Weights of a small GPT-style language model, trained from scratch on English Wikipedia.
Size: 13 layers, 2 heads of 128 (1 for keys and values), MLP 2048 SwiGLU, vocabulary 2048.
Architecture: RMSNorm before each block, no biases in attention or MLP, untied embeddings.
Training: a variant of Adam for these matrices, 5410 steps.
MLP neurons of a small language model. Each row is named by its layer, matrix (gate and up: input weights; down: output weights) and neuron, and shows model dimensions 0-127. Each number is 500 + 40 x the weight over its row's rms, rounded and kept within 0 to 999. Numbers have three digits each. A neuron's up and down rows have the sign that makes its largest values positive.
A block is one neuron, or neurons of one layer that tend to fire together. After each block is what it responds to, as a language model described it from the Wikipedia text at the highest values.

L8.gate342:516488472538492521438470539493533525504518394562469488575535468464509489555463467512466498520435456490503576515473454520495428487498447529490526501527539495511501511541591498542454529528485551524529509575483613488461534506463506509514485529577511513482546472501520512418528476467541497558515561531433404562508452475497463508510472531437454523446485488458452510567486452499535459558477
L8.up342:531568497451511601487426520429502509499632500525541518518521473462536494540396485525478532536466477451522512556507546546482474499514544532538553471443479522459454462531480470491419483488456496518515365497428497532558438424488523601524513515512547535386478504520456482466491519493522480560557522483498468492530472508501491496417472514425536534529530491527500495465497388528497432464479
L8.down342:473535490482509472510538490543471552443479523531492492546499465498533442419480534484514537474498578571478510470543535454455468487486489469546412530566470448490528517462537509490578566534500464497476538583489527497428431501456500519455481582507524527523537503456518439469480433557522577461521515573501477528521468484528484544549453473486522497463506467469517467482502547536540489485565
L8.gate779:515523511504525489533522490528445503496483433471523500510553506515467511496561469542477516519468549522522516511513434499555457484436535563496564550494466471456473566492514497535532501548478531529497487474512529531447454545447527536507417518457564449518500476489492448493475475575404450539424541528465557557455423547501434552477536453479542479448561476482559500558425429514475451504518
L8.up779:532470499497520481471627478510524577503502520488457483487535480477477533572540459476509519475526467472500456508540511487544478483456478510516531503580538559424476421498511524468451551525458482492432549517522471545524517509480487527519533472536496545524478563417582467516530545496533497519496521509509428601501429517496437563489418489516565553435509492466472391495523494504480619488499
L8.down779:522446472540477502578540444462460460499469539513423402522561483497508544468499516489549452516469490539451548554481439477471535478569490454500592475535526474520491524545573491480525499515468450451516598426479557454491577511505543557512551507431484511540471502568466510393475407523451496494473546484498490466494471514472451459432527497410526521522514520504522496419451429479527473481513
L8.gate801:504475451448529432476490485505418513477549494460488494455459520487523552480493466588431459509535429535511443581534486454531452572454493433500428578442580445440520469518466502479531466531399515494472523488484487521485473462547460432403477511492495574479525549463471496468488492522502481486526501525544492578510461505493460528416492509499509489557514434574487537463495535502433489558500
L8.up801:519536476494478539543590519534550481483545476497496461420456502532452455468414430542492474430577482464508501532475597492542523538470510500476498550547509551516572570515550552581532576562475494499498471585531546520542478552453531488558444481478483558471532536516499470467550456496550517540510534459513494488540503499577480516461457458589527411564521496464540513446553492474470453507530
L8.down801:510490502486539457457445498515431565534478466485556587544491470553527482567518496406467451563456438542433463526555515476499468483502455503521478523521497533483504452478510571434488585399526519476471523563395545569534561499439484499499495467533481487496454540522545489509443492469471605554526466417526454514513499481544472506495425496447452515440456554556480519474490472506512441477592
L8.gate1611:563507507498505498460500500560470520490436474500520439505577511471516485501538445507466497493499479480568529504526496503532529534518471505525505488515476461524435502508517493516561458460498479459544467539530489438454487508433478491497456544483531482461477393498486521561523486507529471509530558491457468535469474580541526506565428446473529492527515458538502440514473508410531513517518
L8.up1611:563544551390515526520582413522467565465477511526496516488480516516531546464462455530536506547533526456450477490521522497511486493473506436527520513508522577483487531491472571486489462449395493453447455509474462526499455499492534582488474455577500474400504444387558471451489488543407442509528539545490495502561433496459455489488464486491459446515379480558465540542502486551478489503579
L8.down1611:446532528474432428435479536549498507415502480490526574439480496515567515505516513598490480534497512505485527482499479477532582528474433555479540535483471493450555515508500566493517468563473407452506532513548485564492491518480472438508483495497445478554637484505482493388589496508449506569480554496491523490508493501530535474511509487478492511514443546484491548442533527521587474556486
Second piece after initial letter

L8.gate439:534517490515578554488559530459526529548490482472481482510543513550536491494549501480481498476464535545568544537503503498483515472494523539498521493522558470442471523462492498500510481537474551513531469506503411535538587512568473452455462527462500484528514578571538494480502469464482461532530517478498485533457438467492501470422594508460530482520535417549559544483585519542558500366525
L8.up439:499480509487517520570506497440533462551494513588509513490523449466463438501501374485498518501416516524480528451463545500507467503522519462524530411585486478556508518575554498437500472514490480538529494484416455532485438497561520482486510488505487499467478481486537391462508524433480463478484507493500571504505460546526460598460493496561518540506562548613464468527476505479569529463500
L8.down439:468490488512531516481498551498514529499481465482492457562508478513524537438533403600515488442462471447532462461505514526557540479614514482488541451522481469547564498609523379491518437575490461486486464476558457455550465491559487531441556498481496572577482441527529537541527508471449504468467557506572493513519433476548543528468462501477470532478544452514434461419475473457479517498493
L8.gate602:537438482479533520489541489470507488561507503493500462512440494593479523488472494549491452525427543534502575514509491550432490478553529528539494459539502557471485520515485516471539465458452566553573530459463493511462500507544516510495489525501522486564503484480499488542549512461442487419527433540560478483369424504511501539509543561545589492402528416513543478509505475515514495575440
L8.up602:483433459403416553576498516577445481508516484423446528549535546468525484521535476518469476544489408517459512445437482445437372450481482533520552515490449528455453561557530529463502524536520460480554547523533479490455549449505527479513528595542533565502509482534569492519554483474491501518479494498491449519542449473505463481533488472534480467494516512442503503519579548540475444538473
L8.down602:486460549514441522508458485569485567484453524467515566468476511481489592499475501454566569469484532519540435554547505454500495455579512522494429529476404552484524517523451519492473486557466512528512444454434485479453553519517538487488467445572587518562500466512507426465554529504537502470535565384523496461509454525429529445507539532493493525492446502539451493463484485449527485545480
L8.gate843:490449484457483460448560441528463437518477472481491427553560485586499501519553466568458504548497558479500552482501476449459462495504517487501488412562503426511531553478513503451457481503469487504509533495544504513519539516513536511409440547517479504537521486453471470486552478489506456448440474460543442484413501497493518604511505544540583474528515454512474479455482441459570537506443
L8.up843:535517461469522556492493585561470483497488471465540468423523552527538484511444472524530509422418522543545565534508479498493474515507463470536473452502540501474535528522511498428546468510413496535549469592480440479505508536476504482467456537453491548479499485502516491505509508490477474491456410549534498569454466494439466503558508513438537477470468482453521457444494585494524522443541
L8.down843:480481440512505587510435573554484466518558501570554564475505502492491464417526519466549485513554456558342523451495530543523493468503584501596514452537513501404487585478431416475495465564459544551514445549518424490527474524559447467541494503437461554481488507518463523544473466504429503483575456507477554481474481557551536529438501492477525508504487438428496465452486519458486544482499
L8.gate1457:492509450578569429452499532519494454537482506413502452548518428453486548506564538514475481544466522531510526530473484529428522544500496500509542413476463481546507523487485544539457513464403517518510525438541423538523503451590529477462452487571499536532492389510490459475475525516452481474424529492514522547474558528543517518500497528489487518505496466531499513453536442540527514467583
L8.up1457:529464493474485536514520491531504512489489488568521443493475525548547525493441466509503546481432509471528497550463521375507490522476464464567520469507491549504427594520552567479517513643463498577452421573532445504539505556420510531495393502542541536507464475482566452469595535526459494495500489532475489505501454463436509550586541524472511479509474472489548479515472489522488497449662
L8.down1457:519471481576552458487487557541514560451498512564449427545474549519491580462535492493510503583579493558479595462481495530554502477504479525509454560474539448442536503544474499435434505537475561517545511479563484528544486508444475537505624558530510453488473478545494472531530464527446566450467537519555534475489441589573551523505476481489452488450485517480527466454453473416514524517493
Table header start

L3.gate162:528498487421491478543537459527502539476441546503437511446592537432536543576585465491495468536464512458471601452515423530450460493443517537496533453428485476458536458518478533470521495503466452477518465542435470536520512491539561446446535534519530533564450549486463576534530452518494498477488563471531469519553576487532513448466540443517493458419544522473556573494476519505532571404539
L3.up162:555517449398493485584553471482558501531461528508533537471556507430542533561558480477473437567512447449453575501509437433512477551497462575511481439487486519402547414497517546430521475520476468469495493491475444492506511532544506504487529530492525469532510526533426560461573457515464474485471500525544453537542551508540552446484511466555490492426597542481522512496477514474535571496538
L3.down162:514487493458491467599503528570623490492409534459470508440535560425556547527541468313479530538491489475391472505517467513469393500436431501446489482536533497536570456525516573479476442507508459405491478471463464465551510496479507468528494512485472459553486504490518523558537480531493500492509504511552482532560507504562521427474535434470479514507533492497463533539537517428558528490575
L3.gate264:472517506525557478465484474502526530477477410469555507458538386424481538542497555509519456540482489475510477489499499538425426464486461523552506429488476432544500470536527459534455552503491493566475515616483425518484449505500461424523421544549564511532528508504484569431460487559474526538495537450479574554508549517487520501454484481522441520456468446532597450504540539502566571533461
L3.up264:581520464521462429498447529493526504462516448517529445491484520436544515511514460483470468493467484501531484476468517517468490536496444482525468528516499448480482513507471498447521452578556465548493459456451551455464537520531496503499500533509543416498512490489528530519466474555540522512481545549477536480499470517507535509386462538514485520482491530549578499524557511491481540548554
L3.down264:526457471527529468472520537545501541483522426518552394397546443446546521532513539426490485575448499511491475502457509503480473494434391509555528485471485466533444536489491481505529494469479530535483490560445514502481469497493445469438464550479532425521501526473496577502463517537489527504487512535502660530553506480432477500480488489519458487500487507544589509516590528475479536490486
L3.gate337:505460439466521479517506498538471426503484536531417459475471551482522578505499515513501485464539501528463466468475541529394457579413461494527521406561477558477515504557486531488511494524493503502461472525437464533447457538598476469530442461510493494501506610494478474513451482500534500493480456520457524494560543514453467502431543456520433498435467538564540444528521519532486552488512
L3.up337:464487428481531496480549546524557547505554474526468467502436494462533579516500527486508507451511428580459542477436467489449445522472476590541472475490429510547479488504588542488511489451489513438509508501504428582536597553530507471492454497509470494522501576499474491481449509530493448470463483487518532489428589401510496407434544505494422450512427473460551501474525538506567502529530
L3.down337:468465526518514468478474526482536572458535496531510472483445482487484489472456462373566537509401468485452451511515479543514512447438504540456496509567523481554523515507458549551479403462542502439452496496548489500502519541553472510419481554517509435538491560436485466546518461581487491480477506477445500533518486445474443424458478439461515487556567532451505499551552543460518523546573
L3.gate686:500491506493504483487503521471532498535514510509561499451518457551573531538500475516513473522516566464452602488493536551513473521494487401450441493561483481516543494437508459502445577504511518475544508576492477466490483559516476475620457525450536503366480453467517574476510477428502495531543493425506518524532531475519497526462471549559440551459484504430482605488502496532488474486490
L3.up686:544465445478563486471476527562519419478501495497555470454480429506504530521534495537529473572488519464470542530493564549519398456493507458553492491501435480513572535475438476515496560496493529585486553572491447518537508481500480408502488520486522419436476548500465495524540486461492542578526423496564441481517535482514532511459496422509440527430456619461578589495588489522542476486515
L3.down686:512520442529529492448543550550522504516521523494547508478532424505536576541457476340559530562519540519418575537505590550495469526494470443500503535539481459526562484396492465473463554475561482530525554495490488497525455454446458489510498477491498513448490484517494524508548472479488458530574480502562507474558510512449483534495499532614455530462519561445518562501548514501463443506437
Mid-word subword pieces

L6.gate2016:504582484520454526564495540482510450576443487417407470534513483537499511434417434519477453470508572517477602421445450559544432454416441542512496488462504492460552505486554500493529534477501440558543481486436455529444448477506537486546462441447498479498525559527480546486474542485480520514497507538492512459596539500463527532534535482487479504507517469525529512527540549581484534527510
L6.up2016:525541477485492564480529470529514482527490478569514502514592484420476520482434441502541491441527465488414519462463508487477467509475503521529474469520510325503553481513550486476401435562495506500501490439456486475505482477475474522467482514490462495429501563512533509488450525441521539511516510546526494496529499486443465519570516457479523493510490484544561550511545443435540506454494
L6.down2016:568492427444494557479486510514596419545491478603467473544560495488521562509479509525474492417506499570475443482421517550543485496458449450462476486520549537462515460455529461521450474499507499504552464514452484393512581480510512536508500518471485417450486427508464488460498490462477453560510430564517540522535516491502498531544553485501492469557491515486541515528598488527497486483422
Mid-word "ir" fragments

L3.gate389:559466527458484590444543515537430434490575506523480464455489506538541508548449570446523458509502504444507484509505494502479515532435371534567508521478505549425502475526572461499506481480519508559527498545469520491582467465469481457519482525483442457509472435496520484511479475486472530512459521499436536464525508540532512555420461474499477557458523521526526474479546500474463513443528
L3.up389:523517467502440474516509470498461603558552502522477494618498541525572528544500436513526512557554500497508517530460485476447541489531511479500513455539533439457443489438453513537449558519486533503483488466529473442516621439502430539445493465517500502563489567521483508445523529469543518531527461572550469517505581434474586541539473499497551426538552461453521465548513478506487358488436
L3.down389:546486586462434492482481477545454495567530515525451417572490543566559499488404446582515476475554485528494507542458440497484524527442413497533517477554510436534494455431536508513457553499473508530568436495489515478534546459511420546458496512568511516584488560469547498505545514452464516529534399560484522500535537445436530529519464491513545463470503542515489478509561486519510407534503
L3.gate402:550470502536465563490456489524466469527470560546550486525496525465533428523464476517496486564539499526468562518491464516427510491470516576553571508510446490508496530571456392469456508536473512464483463582432531474482473535494473476455491510449534381502467519510480537551519567561492460572545454498551423498516561543521504536509447489539532486489502422476530436497486508490570476523511
L3.up402:603566593459453472545516524506534508464514519531466513495480515519523504515458520470513530501508546516521506470500502404457471559518512506527471457447483456478404495489564519520521574517447493517471518450505486410496486452532476534489471483559503456498556532503526624507561513480494568490473567477504587471486453496421528532409472546525557518507448523577535473484477541586496499478605
L3.down402:605468488547520459514485543516490421553510512542488487543451552512527446561483497433541509476434449525504503532504500459445563498475453552489468499477460539464449546515528485536494522494524457472491515520404594448483478517510464505545498513496455474487552596506519498496509560461536524524550428519511496492535476432484505499539451527560507571530526483421606501503493483539464560443543
L3.gate1619:425543428515497535483498524462537474440545442502477470602437399527517493500539486485469466560489484511503528517503398468546517510564479484495540587425503394534484464450449556562481499517549494561430427464488484439512529456509474529520498537490487530532412532486540508510492552523498504484491465505484512537475391510509539570479537448504422499445532546415516501572561518458498473501430
L3.up1619:560474510557491516464510539508469553487532532563470463460558485417546561431474481451495522523590553394476535478459519530473550543469492436435517549495435504447505460513457505449490567533456521537529503503471499432461563438523522546523583515493480449445505490497436501482498465572502542503452496409446462462503544538546507448501409505463518507545497552488511522513488513559489500509506
L3.down1619:502495498514494509487504493531480460547490474475461480529494535529497491546512542551451475505491458544591541573502450514540489540527469527495587497479493407536423524560497529557475538487536488529449520491454470481570459553523447524506448550479530496544502489487490528414504507411548419580604432505485520493506509520460520555512457512481478456465538517474450498489547438467505442577499
L3.gate1772:498455506455485600451512524574565460512510442489529510531506544522498498535485450471551512539467450426608533512470474449410489546512463470518491459561543487531480477453504432507539527495481512533520520485482495526514510519497479506495450574494508485491503475518483536506450581513496563488495512492521479482481498475496539468527479515500526406426533496498537449510482569493517507512493
L3.up1772:539450550484525499512572456525485492467529498466459484535421471474571475553424483537483489454519500547465535566568578533486560523499546509512461437487486509502440483464521456495525492546482585442512551531518520470451550509507474586441486449524494506537468605536515500510374513469441482477465495482523399423509580500490473545553448470555522499500495462491432520454469483515556411552485
L3.down1772:509468557450494524540535511516495401456547448473428356496445498492510487454504525536498463527489501529415534576484451494469452497462513530531506489473478452559452532477551475523534571461479556495440525488468517486472584480477508536524471541575420496547442563464570518489468539472401547447504539535493450498465552523486484500556465465580521529466492455489410535472538491510529499543511
Mid-word "v" fragments

L3.gate760:465500525479444410485448500464465423498448471499530478505471451499417581520487453489475502470501460493463483524538493440445506494427545452531421455474456519523532505541530482487443502542486528454549469497509469480493409533568483461482470471503513513482528528472536451460531506454475457481541462545468494554505485448472474437522545518508506513569493496478486503526483479494532521460443
L3.up760:474525525485506411481446492515534496493515477506547485468534462460415543564434517479489460574535486504508421537474523572514493458494490506492469432361554507499484487582450528514438502551582547454523473545540499562478524534484445513464484545496493460562503468465544487484546435517506508506485593551583503543475433461474482510492535511499517458549571545479485538500509465445530425484482
L3.down760:610520497471536590552487455506501472431527510561461487543475520510540480434528504533534544421543491473492564477528497446441482496485623514531502511589489474473456522494478537443510501533475492463540498424484510449513457484530548488488549523558430475452561496499467508465457490504422515537479480496448497540471471534540483518477487538526481512502516442443560535521512487508539492555582
L3.gate806:528518539519572501471524502491529452478472500500471482471416539560472502426538495468533468474518526505521558507471499475510512541499561484524547451414473479588483496495529433549531471554605581555489497435501508513520565491447498558475525567492427542507536472541574479431589478455510529487520501570503505486466529491500486445524459515433608543532496473466553454480484525475495507463533
L3.up806:519469467485474509468441486511495432479502477559416492514481500500457462489563512510574451418490471519481574403480492547453543447456518546497488482461542480428425476542525470510492446473524468554477576471561444519538491539433435564478529492451440489555449392426479497513583462459479535506474539513487547481464551473555507500528540486511508493455515506468542473480515513465494521491538
L3.down806:499513514474516420524463548443518482525505517448537529498457559472505490485472482414519470549569466529420491554559567497481461504514375474438467504546524533530451546458505500475453494552482574467517529494481504429465467534489487548488463488494490501450552500415509473536554494523462541493517422492516500504552427510537461519437503516529541516487481429486551536428508519550516519530525
L3.gate1457:533509525505446465501510453506520468478540523500454510508535544550461497515511417595518498500500468498430556490492491419438479481468532488541591433524523435530486587550380487465432541570530586523450540512576498526532454545568504547402505510475475475531492575518524530464496508472527492520538533508483536528569429519525457490504536476496521442516485476504545505486473430474527478514482
L3.up1457:513530552491470531533542477471452531509548494551484503516503499528475481497568465524499465508511443429390603494490486468461561522531600503524525450472491487501502579560410533518458546534547507447464544523510451557481521489444494535450439483506394518467476453553519448498516491506466479534492481542474541529464429487551471507526546496494516489521498457502573501470485507532530510466529
L3.down1457:496492507470490519614582516503538535447521485566497633480488512522445502405526478339546501488490509464346510544473513460455479487588592536504430465517453432477459550545441490510429529490522528489498549535536427491485470510493454488442535498497404522487494533466570486492490433510470551499461506462462510494479473494519491448481506524531503483490499430464585533487504461476490529529544
L3.gate1578:514449520502541549480555478441501474465493509497464532513516526512485484459476486566418511446505480521475581512541540501529548482430533488558486457475529418556514480512413545594472553466496524475461479504447480488496514528524538529511507512448540461431493534484505530507592508449449436485477447539489542501564503528494512510542517479500508490453497440520498491485531505494516508531489
L3.up1578:483410519476448534504497457522455512584548485541455461463487530495477532472526496468464502521613480485482554490511459433502469557520477519561502450486520513437495496466413571537498515529495498432434528538446507545530499545529502502507467502434488463458519484543553540576581549528533518482514489622533562453453490556575492521488515485585565528495468426492543506462557483479535478507566
L3.down1578:441481483507446556508445497509537530505517508553460580463467504474509496456552465419591503484473491462399488516470518443476404525585477497496451503539528478429422556481465487555474454502532474529525504495515497495485528491500466487521503489467514527490508467548502460485558498483421464519538468490546504489438510445438485560465529505523466511491494435501542475491485493554498502493581
Table row starts

L8.gate317:456491510512539514485536522470447493561499492442459442507496497550507547507533475514455473469424482522520476501478554521457460504549519474522498543570518497447551472532461525494458518458514536517490455554524420541495524477553512475501504480465464468519504451542565483508537482532528560532552549464516582541479467455544553454450515558514519526469441406546486491438401482417446503502506
L8.up317:530491502539493479533440563458469476518548483521403470496576521466519487560504536487546468523467513569490437563433500531558515436575557548557534579494488477467512507454462460504469542496494487519454481442457584425565456496531544513562485465485483441556581488557502465538510526472529528513483530529475492498470516454516418470532492480518438505516490446461500555499505537476519471507515
L8.down317:430467480564492524434505546544542538497527463497496376419418538524442526517459503543408501508482449515565489490473449509593482515537423452486556494498539500493529498532530459504509454536540505475427499546485603522488490500594571483495456412516528545585503536493527480578503442495455446515529457513496421477520463505470531494515440487546422520485547546564513497466532426507501476510531
L8.gate1245:518450506455478529453507473440470492556507517490503540491412532479466464529522514538421586525446553441509456550502537516540462559559517467591613532548477602519511469548472424482487533494379548444504498460450458500560475430524527556538449472510497469493558536597460458492483431502477475452447534469434508541485473523554479527499461499497490479516491451564588533503526564464545512533508
L8.up1245:481505482498557540506526600519542526492498539565516454525549533520392516562503557471538561490482518530524501451504549502505489501519505432474465439454453481441485459559392507458479553511534454558452514531517527479498510613515456561558502495525512495492479560505499537484489477429523532436516531481500512451518500447479511444573512480526542504530431501490495520493446449488442480519485
L8.down1245:505500512491487475489500572532449472441519504509501608449506483518450414538506519491482552495519445547514430417456524585503451507499459474483489539520461456484498504450510515526549433543458426531497457486443513444560534487589473478543431527505541511534577528478494559514461474485491566538463579564522513496463528530474506544544490544498486449564509501435453513521504459509590423453453
L8.gate1703:557496516493532489532469504464497535489505468436512472464566502498550529530470534526444534464570548470510576500521469588462486554484466527506522503531572524519566509495530436487509468488452516522521530498544521453459483492540492496516543545459564542551505481479354480472505461526517451532635544476473449517493496504489473507504455543494553449468518489555517511498442564477517490471484
L8.up1703:508442532481531378540473492488523511480499462510498483480556573458556453512526506488527495503505533488465548538468473634455472491531491505539467498537508520533511477444511463480519507533489515496509528492555497439500478462517518524559507531524563516502478484542441474448531509583497489464479439504529460545515530496597587527446488523532482543475521531528511536396528497540474494443493
L8.down1703:480497485517500439548508469521531497506497558555423607467516463448570560515475488483465441540520513454323528523499488491527452430485530467501487427516486490457510534437459499475476512516423492451474497449492499496476464483534536550533414523478470468488534539538475518484498459515385544461474458456542554487452474524537494537427435483506477468539566485493436454514447525482477511441543
L8.gate2039:481479503565510493459517480437547490474499492494451463562462542473515537502565515545532553470469517519543523483514496514462434506518517511455526509553567439490451475617511449537447545467539507489524521475473498459463474474545512481549529447449511487460404493476432473492483433417521450550509504499569514497486487407504510503546490531517481461529459490523505452415527580538520531506488
L8.up2039:527462497465513458491527458454446480511523550496500488453484530459423494528517479508492533576559560475503527578419521500502500504547420446481489541526477511525515402536460483506527554575566465497450516453555511539475577516491525496542506421504491511540585520503514486481524460503522555516571518504619455437542467478437518474559553552553501425491530481454411477518486524535451513529456
L8.down2039:529515493572464494429499512557542445432558430543495498488461558505470502529464519503566551527470546556491449521515492548408449447577514515600447555510546460532446484443538439533568449547481464489500501441479559493515550505497498531523514470533494528470538439547441462473536487540526470502448504490499427483467542526488491496495483512452497468578504480553525501507488486496570496424561
Mid-word fragment pieces

L6.gate874:513501492535492523542455530458538427520486511543484437550519473488537536440491546489542484447512507471560505555477426532485464511463480583534525423493493517442492422468492529476475497484405479484482451502498493474481454507409467414586463436472496475499533516499475477469522510506467510562380478516549502484561518481566484475578499502545538475516579503487495550488456528554492456489544
L6.up874:460492549460454530494526492484507541474509560466531446454516544516460518492523461505454559517491512449456520473473448491505438507491457482444467507502428511441544498433445468566525535551531566511465563420491568466468508428506473510496412560418522512513451527442543541493465482570521478548510521426438557416491577562455470442537472508498511513545552471508565553481404504508540498525502
L6.down874:516457509454535452482504580465567459560584537478473512483554405533547447512464468494495464451491425499452485495546446519464461510518547508514538517493571531497471524481416551474521481528479520433540433491512515570518468530500463417480549493483508439433439500457511535477581437481502539424490485522545477499551543467538525517443464480521440486515521469503476528464445479530417534434484
Mid-word v fragments

L6.gate2003:544535479475493526447448427489521540523534490491495541457570556497557515484548469557464599520468469467532440508476414472503498564420543462567520597423529478516528556458545478513451472525453454500474485520544481429548518507533543489468514568501552523504505464499472513459542458488463469532543443554519543515529554562459485512484456560480537512493527534515443524486452552480599525565472
L6.up2003:487547492439438531475494516545539512485506525504522611509518501470511526484535449492532539514502526531491508445536421476531521522510568451562453515474521477493505503437531523530431421511484467445464518470550469509586502514456497536477523454455496515566609512518524481509563550457512495499434490566514557477504570495470517524480436555504470577530463501436505497532509566495551547511456
L6.down2003:509564467456561572475456483598547444446463465557431579510442478477499525553534463451517459473450530484504515466518460483515492492521522514594384503498468597455496534507503526487476430510545501511443505529575450541450506476494504565538501453520480497556599477485518468479475479496473507457403478501516472444552480414505469479523510440462492522531560495489577461488541473468531510573507
Word-start fragments and markup